python train.py --n_layer=9 --n_head=6 --n_kv_head=6 --init="uniform" --schedule="wsd" --batch_tokens=[32768, 65536, 98304]
MLP neurons of a small language model. Each row is named by its layer, matrix (gate and up: input weights) and neuron, and shows model dimensions 256-383. Each number is 128 + 32 x the weight over its row's rms, rounded and kept within 0 to 255. A neuron's up and down rows have the sign that makes its largest values positive.
A block is one neuron, or neurons of one layer that tend to fire together. After each block is what it responds to, as a language model described it from the Wikipedia text at the highest values.

L3.gate141 [143 197 107 113 121 123 122 147  61 146 118  99 143 161 155 153 161  39 131 125 106 151 152 103 106 165 140 144 171 158 110  94 167 143 136  96  98 123 172 142 110 150  96  92  93  74 118 152  73  98 175 152 152 101 105 125 152 160  93 114 147 158 108 122 102 145 193 206 126 137 126 206 130 132 121  87 123 103  92 127 124 101 113 156  88 145 114 153  75 160 128  41 202 134  98 142  82 121 153 117 140 129  95 168 107 156 174 164 117  94 101 207  57 180 100 106 125  79 134 136  80 110 105 171 160  82  99 169]
L3.up141 [180 180 206  64 108 154 131 173  91  99  95  71 188 165 169 115 118 115 110 118 153 163 145 111  83 132 111 130 120 141  92 106 156 165 102  89  83  60 140 146 147 154 184 159 149 108 166  94  78 161 118 147 182  86 193 196  97 141 136 134 132 106 111 150 132 164 117 120 150 107 107 107 152 147  91 165 127 194  76 166 140 120 144  60 113 221 118 148  62 158  95 151 146 101 152 115 121 134 122 161  79 124  99 137  85 149 121 117 164  88 182 118 158 187 161 113 128 117 106 131 103 132 133  99 142  81 140 150]
Responds to: Word and year endings

L2.gate24 [125 140 152 154  99  72 157 165 168 196 144 107 151 112 144  85 168 119 157 145 131 151  78  82 179  92 126 179 183 131 172 142  94 137 105 166 167  66 167 108  83 196  80 127 115 140 170  93  98 122 157 131  99 118 135 158 130  67 125 135 187 135 122 156 148 140 108 132  88  83 172 128 126  72 152 166 145 114 101 145 109 115 186  82 151 157 135 144 127 114 166  97 110 170 140 110  99 185 122 133 138  80 149  85  92  90 164  97  88  81 196 131 104 140 106 174 137 135 118  58 159 113 194 139 113  98 113  92]
L2.up24 [ 89 136 151 126  82 117 103 140 141 179 146 105 126  33 177 112  65 113  95 157 146  84 108 116 126  96 109 140 178 180 157 119 117 101 109 128 130  92 144  76 182 136 128 122  96 170 139  82 211 109 152 106  44 121 150  72  84  55 179 122 161 115  92  83 116 142 147 168 119 135 130 128 134 102 197 198 126 102  99 138 101 141 117 136 170 108 132  68 111 113 174 101  92 192 118  85 184 126 104 182 162 122 109 139 138  81  72 177 148  99 194 137  88 117  98 124 130  84 116  81  47  96 146  92 122 171 159  39]
L2.gate291 [146  62  88 131  80 116 156  97 117 115 155 119 117 127 160 142 122 132 102  88 121 130 106  81  69 104 155  92 116 161 169 137 145 155 155 128  33 115 137 171 101 164 109 139 142 126 123 134 126  66 117 100 178 128 131 123 115 124 129 143 164 136 161 100 110 176 104  84 175 144  69 129  97  85  64 152  86 166 112 155 114  91 177 140 137 125  99  90 169 146 100 136 129 118 102 127  82 146 152 137 138 134 131 141 166 103 121 131 158  93 127 119 130  72 170  92 140 134 198 112  99 117 165 101  52 125 104 130]
L2.up291 [108 206 131  85 143 101 114 102 128 127 169 138 142 135  86 119 125 174 186 149  83 112 137 169 160 172  90 135 174 150 102 118 101 129 126 165 166  95 142  88 165 134 140 148 132 119 128 146 132 206 148 125 125  62 121  92 120 164 156 102 154  95  91 110 198 126 156 134 102 138 172 103 124 196 178 150 101 134 117 139 130 188  91 134 128 145 136 176  73 152 146 130 153 127 164 140 156 101 192 146 133  88 144  76 106 157 124 146 143 128  73 155 161 139  92 160 116 106 109 152  91 135  92 146 156 116 151 104]
L2.gate467 [126 157 127 144 115  85 148 110 106 128 123 116 193 107 207 102 125 140 150 109  91  88 100 151 122 124 141  95 135 124 152 145 184 167 100 102  74 126  94  83 144 141 132  86 108 113 109 178 160  85 132 160 137 119 126 118 106 136 108 179 116 158 165 117 146 159 177 148 120  85 144 126 171 107 146 127 122 167 108 136 137 147 156  87 166 181 125 123 169  99 149 182  80 163 115  54 142  96 133 130 135 125 110 142 114  92 129 173 179 137 130 118 157 195  94 178 147 115 185 153 142  74 120 175 121 126 150  76]
L2.up467 [104 132 141 159 134 122 126 181 139 138  83  98 111 130 190 119  95 143 113  82 107 168 144 166  91 155 162 160  80 147 178 175 190 111 103  83  57 123  90 137 181  76 121 136 109 123  53 116  99 151 105  80 113 119 133  74 129 142 144 147 126 202 127 128 178 151 165 162 183 128 116 109 167 127 151 133  97  82 123 166 109 111  92 139 172 161  64 173 153  95 153 120  99 107  70 116 110 162  92 162 152 116 155 104 136  81 133 106 156 151  49  87 103 121  99 145 147 161 154 147 170  84 176 113 127 140 141 128]
L2.gate1170 [119 107  83 230 129 118 125  75 139 123 126 160  99  86 160 122 143  45 158 128 132 178 148 143 181 126  88 133 129 171 133 113 105 110 137 129  70 126 111 194 106 104  99 143 136 126 136 111 103 145 143  99 126  83 103 100  91  80 178 175 173 192 136 148 197 151 141 137 123 121  26 167  77  66 189 155 129 145  72 121  84 101 145 156 107 116 143 128 118 138 119 116 148 141 118 130 164 150 143  93 117  91 148 169 124 115 103  82  73  70 169 135 127  62  88  87 177  96 158  98  82 127 131 101 113 167 110 152]
L2.up1170 [ 98 201 140 151 125 127 157 110  86 147 186  80 123  72 183 136 139 127 109 127 124 170 101 150 136  83 105  91 140  92 235 135 144 104 128 101 131 115 134 148  79 113 158 179 176 150 124 117 102 145 115 134 192  99  94  80  87 138 158 185 104 149  90 120 132 143 110 142 175 124 158 130  79 125 115 195 105  88  95  57 140 205 101 133 125 169 152 130  90 167  65 148 168 183  86 116 135 102 195 128 104 168 127 132 167 128 130  92 170 146 151 146 102 102 101 114 101 100 140 122 143  86  74  80 137 117 204 164]
Responds to: Year final digits

L4.gate453 [151 137 120  84  97 116 107 133 103 111 209 203  91 128 105  85 151  98 110 125 161 112 173 185 135  87 122 121 145 129 135 198  97 172 145 132 138 110  93  44 159 116 106 111  75 125  88 100  50 163 113 130 133 111 123 112  76 136 122 112 197 200 122 120 113 160  73  82  71 156  69 207  82 165 142 201  74 180 114  76 138 113  94 144 103 141 113 117 144 114 121 168 144 136 115 159 136 121 111 112 124 114 121  80 138 120 124 150 153  90 132 131 169 101 189 115  86 115 172 152 134 159  82 133  80 199 151 121]
L4.up453 [154 139  79 156  99 153  86 151 107 102 151 133 131 104 128 145 115 182  70 104 119  81 157 116 115 172 155 147  96  61 103 187  62 150 178 112 137 130 145  59 107 106 134 137 135 141 114  86 121 103 136  95 129 173 128 143  70 153 153 171 125 128 187 146 145 183 131 127 137  79 162 114 133 143 137 165 120 121 110 126  97 101  75 159 110  47  66 137 130 158 226  92 163 113  83 134 117 129 139 157 113 179 144 168 149 117 159  52 148 107 130 125 120 130  92 120 153 139  29  69 133  68 149 103 143 162 125 115]
L4.gate948 [ 99 162  82 141 139 103 127  97 140 143 128 128  95  64 132 140 106 118   5 156  99 132  61 163 181 133 136 124 115 117 174  95 128 100 171 166  16 122 129 113 135  84 147 154  87 157 161 114 166 157 173 122 154 147 111 105  86 121 146 191 130 164 102 161 124 125 103 133 103 179 131 155 146 130 143  79  52 129  93  67 129 186 141 155  81 160 119  98 147 163 142 133 142 149 127  93 133  85 148 152 125 141 111 139 158 121 166 129 160 113  63 135 135 122 121 121  80 135  97 161 100 101 118 159 153 100 157 103]
L4.up948 [152 163 169 128 127 168 141  92  97  87 110  90 147 146 154 160  59 125 106 141 112 115 133 146  91 102 182 112 174 112 142  70 179 140 147  80  91 181  46 118 168 100 112 102 141 157  69  82  87 132 100  97 133 107 123 117 161 155 102 115 204 109 111 142 114 163 145 161 149 144  92 185 129 124 117 119 169  76 167  96 110 149  40 147 153  93 118 135 143 189 103 151 181 207 138 154 162 102 166  47  99 101 205 164 143  79 132  70 159 138 159 134 158  74 117 102 156  90 136 134 188 185  63 102  82 156 138 170]
L4.gate1355 [144 131  45  91 100 131 191 115 105  91 183 214 115 146 200  91  60  72  88 120 106  92 151 139 110 147 178 157 160 120 152 123 140  87 176  97 138 145 172 126  85 159 137 126 123 121  83 150 127 140 144 175  73 149 159  74 100 208 134 141 170 153 182 115 144 112 103  86 136 107  85  92 144 135 114  95  88 133 190 124  22 114 148 160 147  94 128 145 117 168 110 130 193 113 216 110 112 157  92 146 135 166  80 133 167 132  75 149 143  81 145 132 125 107 110 107 139 141 172  95 127 126  96 125 155 137 142 104]
L4.up1355 [ 98 129 140 113 151 137 130 161 121 135 208  66 128 166 142 176 124 124 133 125 120 163 139 128 148 124 105 166 139  64 188 122 140 158 145 161 121  85 138 112 136 146 123 127 104 130 173  83 121 169 146 189  99 112 165 122 103 150  71 172 191 104 116  83 170 104 129 136 137 179 191 141 153 184 146 141  99 135 159 113 152 113 199 131 110 100 160 103 151 107  94 209 102 139  80 121 160 120 106 118 199  72 115 150 150  24 166 156 122 162 104 116 120  93 154 112 121 103 168 129 106 165 146 115 109  73 159 142]
L4.gate1403 [103 160 119 140 111 114 114  89 138 158 129 125 111 119 172  99 108  98 113 110 138 130  91 117 154 149 133 137 103 158 160 119  98 168 138  86 147  78  99 111 116 137 148 121 143 131 106 114 126 134 130 121  87  87 115 139 157 134 167  84 164 180 141 125 155 135 136 167 142 118 114 186 129  77  92 169 158 133 152 126 117 125 111 149 119 137  84  93  96  51 154  75 140 135 122 125 126 201 198 116 195 114 136 190 148 132  97  82 154 182 161 199 124 124 121 133  42 124  46 118  50 181 139 124 139  83 130 130]
L4.up1403 [165 178 144 133 113  88 103  76 155 133 186  77 110 145 122 138 107 143  60 136 143 118 180 142 138 114 150 156 138 130 138 155 136 101 125 128 135 120  79 185 131 111 122  62 200 154  94 142 141 128 137 120 136 125 123 138  94 119 104 193 122 181  96 135 172 188 152 117 108 168  81 220 151 119  83 162 136 176 125 175 106 112  96 161  49 104  76 147  80 159 107  83 154 145 107 131 174 122 153 130 158 135 138 156 139  71  33 136 149 135 195 127 119 115 101 136 102 105 100 132  72 143  19 150  98  98  98 137]
Responds to: Year final digits

L3.gate558 [100 177 150  93 143 108 153 178 113 101 100 194 149 114  86  74 182 151 110 121 171  94  44 121 127 122 112 154 109 118 105 105 186 163 141 178  93 115 179 103 196 151 122 122 115 187 109  84 111 152 135  91 130 131 131 138 115 176 148 183 154 129 125 130 133 156 145 214 121 120 113  80 154 116 124 132 121  91 168 115 115  98  84 124 141 137 141 140 157 114 158 195  81 133 136 162  52 143 141 120 115 108 120 122  63 134 123 138  96 183 113 150  62 130 104 119 100  73 174 148 143 168 100  90 140 168 154 102]
L3.up558 [ 91 129 134 115 134 115 110  18 130 171 158 190 137 119  98 133 159  52 122 138 109 156  86  84 117  93 140  88 112  67 154 150 145 112  91 127 143 105  94 166  39 154 159  71 192 125  93  97 113 107 166 139  92  91 124 115  98 164 160 137 104 163 110 119 131 106 135  90 152 150 116 146 105  84 143 140 144  86  99 183 128 149 141  73 124 117 121 116 170 184  79 159 154 164 158  93  82 190 158 119 106 127 106 186 128 152 112  90 125 131  84 130 122 158 149 129 125 124 111 120  87 151 114 116 103 152 131 118]
Responds to: Mid-word and mid-number fragments

L2.gate92 [ 48  92 111 166 135  94 108  93  74  80 108 151 179 168 128 191 145 115  99 148 148 106 101 160 182 108 111 147 140 174  83 136 122 124 150 140 149  77  95 120 147  57 177 106 103 116 144 181 180 127 167 143 113 159 117 125 172 125 159 118 152 100 119 144  88 176 117 117 166  80 110 161 132 121 121  57 130 156 122 178 116 131 127 145 108  98 125 158 122 129 125 113 117  80 153  83  93 155 223  65 120 121  89  40 152 153 246  89 160 150  82 101 165 108  99 143  99 105  97 115 159 137 119 122 138 138 133 121]
L2.up92 [121 148  75 127 136 113 100 113 118  89 156 111 151 123  71 156 128 207 117 102 157 124 139 120 155 196 140  87 150 107 109 102 156 193 132 138 132 165 129  67 167 117 167 116 120 143 125 148 146 149 136 110 120 126 104 137 144 121 120 155 173 121 104  99 146 127  87 190 154 103 161 136 119 141 165 104 176 183 182 144 161 143 208 149  91  76 138 177 132 165 168 128 134 112 183  96 158 106 141 211  51 175  67 170 130 161  95  67 133  82 131 174 185  66  53  46 151 105 120  91 139 143 114  80 126 177 101 130]
L2.gate427 [ 84 117 169 156 123  67 119 131 127 110 120 120 117 154  92 177 101 152 118  86 106 168  96 151 104 189 103 168 173 143 145  88 105 124 108 178  97 156 109  84  99 165 130 142  48 127 111 162 207 159 108 162  62 177 134 172  94  69 157 115 114 129  74  89 158 112 199 125  66 131 102  93 171 137 114 138  87 132 113 126  91 112 185 120 191 154  92 143 127 146 146 107 113 165 135  75 166 162 113 103 143 106 132 126 169  85 122 155 145  98 151 125 118 190 116 112 142 160  90 130 128  68  75 179 139  99 176  86]
L2.up427 [ 90  41 163 110 137 154 123  86 148 103 144 161 156 151 124 131  89 161 126 122 132 167 134 126 204 132 151 172 115 110 102 110 123 127 136 167 112 176 140 157 115 198 171 121 182 164 126 115 166 154 116  92 121 156 136 180 108 146 152  74 151 143 176 172 219 124 138 146 166 118 116 142 130 158 127 106 171 107 135 130 131 161 132 165 129 124 132 120 155  93 108 142 120 128 162 151 121 155 192 101 142 113 136 142 117 136 179 104 113  97 137 125  92 123 137 120 154 134  64 140 130 122 119 114 114 136 161 122]
L2.gate678 [111  93 194 130 139 145  87 137 146  89 140 140 142 140  97 118 104  98 187 127 132 141  94 112  96 114 172 143  93 102 180  72 143 186  66  46 196 193  72 130 142 132 151 144 156 198 114 132  67  70 175 138 108 115 119  98 108 125 160 134 149 148 104 144 197  94  91 167 117 106 126 126 105  53 183 157 127  79 154 125 100 104  85 132 109 172 166 133 140  92  98 120 137 124  95  94 120  96 130 138 101 149 155 147 125 105 130 130 148 144 125 115 120 111 153 153 121 118 170  90 142 137 126 147 156 123  84 125]
L2.up678 [ 74 148 106 106 120 168 120 185  80 117  85 131  69  47 152 121  90 146  49  87 120 154  47 134 147 105 120 170 145  89 125 128  83 171 145 141 124 131 191 127 115 102 129 138 194 159 160 108 163 146 118 130 125 171 137 119 137 134 101 103 111  73  86 121 107 110 113 146  87  92 118 140  80 124 167 160 156  77 113  74 153  90  63 108 133 133 171  80 123 164 153 154 126 131 159  58 123 112 128 130  81 127 103 159  76  80 148 129 107 154 122 125  91 141  22 129 129  71 159 104 151 130  78 179 154 100 135 113]
L2.gate1086 [123 159 119 175 102 145 149 159 139 176 112 180 104 138 119 130 134 153 129 118 152 102 150 108 134 155 179 129 182 113  90 156 117  21 144 157  97 142 122 135 159 166 104  94 112 154 101 168 172 137 136 118 156 156 125 154 122 132 102 130 139 136 111 115 170 138 112 163  82 111 113 102 216 126 125  73  53 196 172 134 147  99 131  58 144 166 195 102 146 138 161 117 129 120 101 175 105 123 150  76 164 111 123  67  82  87 103 121 156 163 148 104 155 111 160 124  77  92 113 161 114 164 114 168 134 128 102  25]
L2.up1086 [136 138 114 140 125 165  87 116 120 103 202 134 144 168 165 144 110 114 146 114 136 178 151  88 170 174  98 119 128 126 188 109 188 175 168  93 124 128 100 130 133 102 132 172 126 145 170 148 211 177 147 109  39 189 102 107 155 110 130 129 102 140 124 196 125  84 123 109 154 153 176 115 164  94 122  70 151 144  92 134 126 165 109 127  72 129 169 135  89 135  94 104 123 176 106 176 106 128 146  98 129  92  90 119 100  94 145 163 173 157 136 166  97 107 126 125 139 153 140  95 129 119  59 132 134 122 117 122]
Responds to: Coordinate and number digits

L4.gate361 [122  83 130 109 155 112 171  90 108  60  83  88 141 145  99 120 141  72  97 118 139 157  99 118 185 134  59 205 131 114 106 123 131 139 135 150 159 127 105 168 202 129 216 153 107 146 138 139 143 163 124 134 168 159 126 163 193 159 166 192 152  85 117 100 118 171 105 131 147 159  99 134 135 159  68 103 153 109 145 143 167 149 123 137 198 138 156 145 122 132 130 174 104 128  85 114 159 142 167 158 102  95 146 162 104 184 147 155 140 164  76  87 117  63 117 140 108 147 143  81 130 134 106  97 145  89 174  85]
L4.up361 [105  73  77  69 205 152 150 112 139 198 117 136 157 132 147  91 118 154  86 108 109 134  98  74 149 110 117  89  87  94 129 171 170 123 134 140 103 146 159 117 113 169 120 124 193 153  80 126 148  80 143 130  90 123 152  77 189 162 122  51 149 146 117 148 139 124 161 125 126  97 139 108 141  80 131 114  85 108  90 126 164  96 118 109 180 137 111 180  53  81 108 159  82 145  92 108 120 109  96 173  78 130 162 106 106 152 151 171 101 142 144  87 109  86 176 123 109 129 164 164  69  98 124 126 143 144 131 157]
L4.gate805 [145 122  98 110  75 104  50 134 116 127  86 163  69 117 111 148 124 152 136 132  99  96 128 111 141  82 112 158 115 108 128 160 101  85  73 108 117  62 154 153 116 157 168 134  97 136 125 106 104 106  99  49  79 162  72 163 209  66 150 175 112 111 147  89 141 158 125 123  94 151 223 141  87 106 131 158 142 152 139 171 181  96 104 133 105 119 141  91 164 102  82 155 121 169 122 164 140 139  95 134 147 127  70 126 164 112  99 145 172 163 140 142  97 158 156 141  90 179  61 187 143 165 140 142 176 118 156 120]
L4.up805 [135 101 177 113 166  73 107 164 144 153 167 124  90 105 168 168 128  70 100 140 240  89  92 105 137 125  78  68 173 122 150 132 107  65 150 159 134 134 226  91 128 136 185  87 116 123 148 115 110 132 173 123 203 177 152 135 139 180 143 104 132 170  72 157 134 123 154 137 151 112 121 109 118 173 100 133 157 116 118 102 121 108 103 123 125 135 167 146 129 155  63 163 176 109 164 166 131  65 115 135 146 158 133 141 145 164 144 148 115 113 112 122  74 139  96 139 133 172 126 196 143 161 145  79 140 188  73 134]
L4.gate977 [105 121 116 130 138 129 110 140  97  77 125 144 115 123 111 198 146 155 146 163 136  91 129 130  76  66 136 149 100 129 148 167 130  70 106 122 117 139 105 120 113  90 192 107 114 126 165 179 103 160 147 116 131 118 168 187 172 135 120 145 163 181 108 138 125 111 145 113 106 134  97  91 114 116  94  69  87  85 124 183 169  90  93 149 162  95 123 143  84 157 172 187 136 113 159 174 135 136 142 112  95 155 102  94 132 153 127 104 175 152 157  98 141 110  87  66 167 115  75 103 154 138 116 118 151 152 156 114]
L4.up977 [ 88 180  81 195 172  77 132 106 174 132 148 131 119 101 101  90 104 179  94 146 103 138 114  99 136 112 102 137 122  57 149 217  83 123 106 156 142 174 142 142 145 132 145 134 197 101  81 104 130 128 137 136  91  72 152 108 136 118 132  74 176 132 136 106 153 128 102 117 152 101 161 152  94 123 146  95 131 153 130 162 100  96 157 149 107  51 169 197 117 136 154 179 146 106 116 153 160 143  79 154  93 159 124 186  69 120  90  84  71 127  96 129 146 119 105 119  89  88  89  77 178  50  85 198 142 154 131 117]
L4.gate1474 [174 122 135 102 144  98 153 132  76 111  93 206 112 125 134 130 152 146 154 114 145 130  92 153 181 136 132 125 125  88 118 119 120 175  98 181  79 134 111 145 108 121 142 131 227 105  84 106 126 143 163 133 164  99 127 164  84  91 136 150 101  49 103 173  80 141 109  60 134 145 141 167 115 120 129 121 165 168 167 111 137 123 159 129 103 194 170 175 143 124 115 174 136 102 135 154 147 126  76 116 110 100 171 176 133  89 129 104 137 154 100 165 121 134  76 142 161 131 132 147 115 116 185 128 135  40 141  69]
L4.up1474 [153 151 135 139 153 140 155 115 175 136 130 158  70 129  77 113 121 136 159 132 138  89 136 141 145 148 110 180 135 124 144  65 159 123 111 148  95 172 117 147 183 104  50  86 158 139 183 118 118 119 102 148 141 169 173 112 118 155 133 141  94 162 149 135 116 177 102 138 129  87 143 181 163 103 126 108 180 166 152  60 141 101 106 119 130 125 110 207 118 114 149 164  45 121 133 136 136 102 111 100 139 102  88 186  34 178  70 155 166 148  79  99 152 145 114 124 135 178 183  70 193 148 127 114  88 117  95  79]
Responds to: Coordinate seconds digits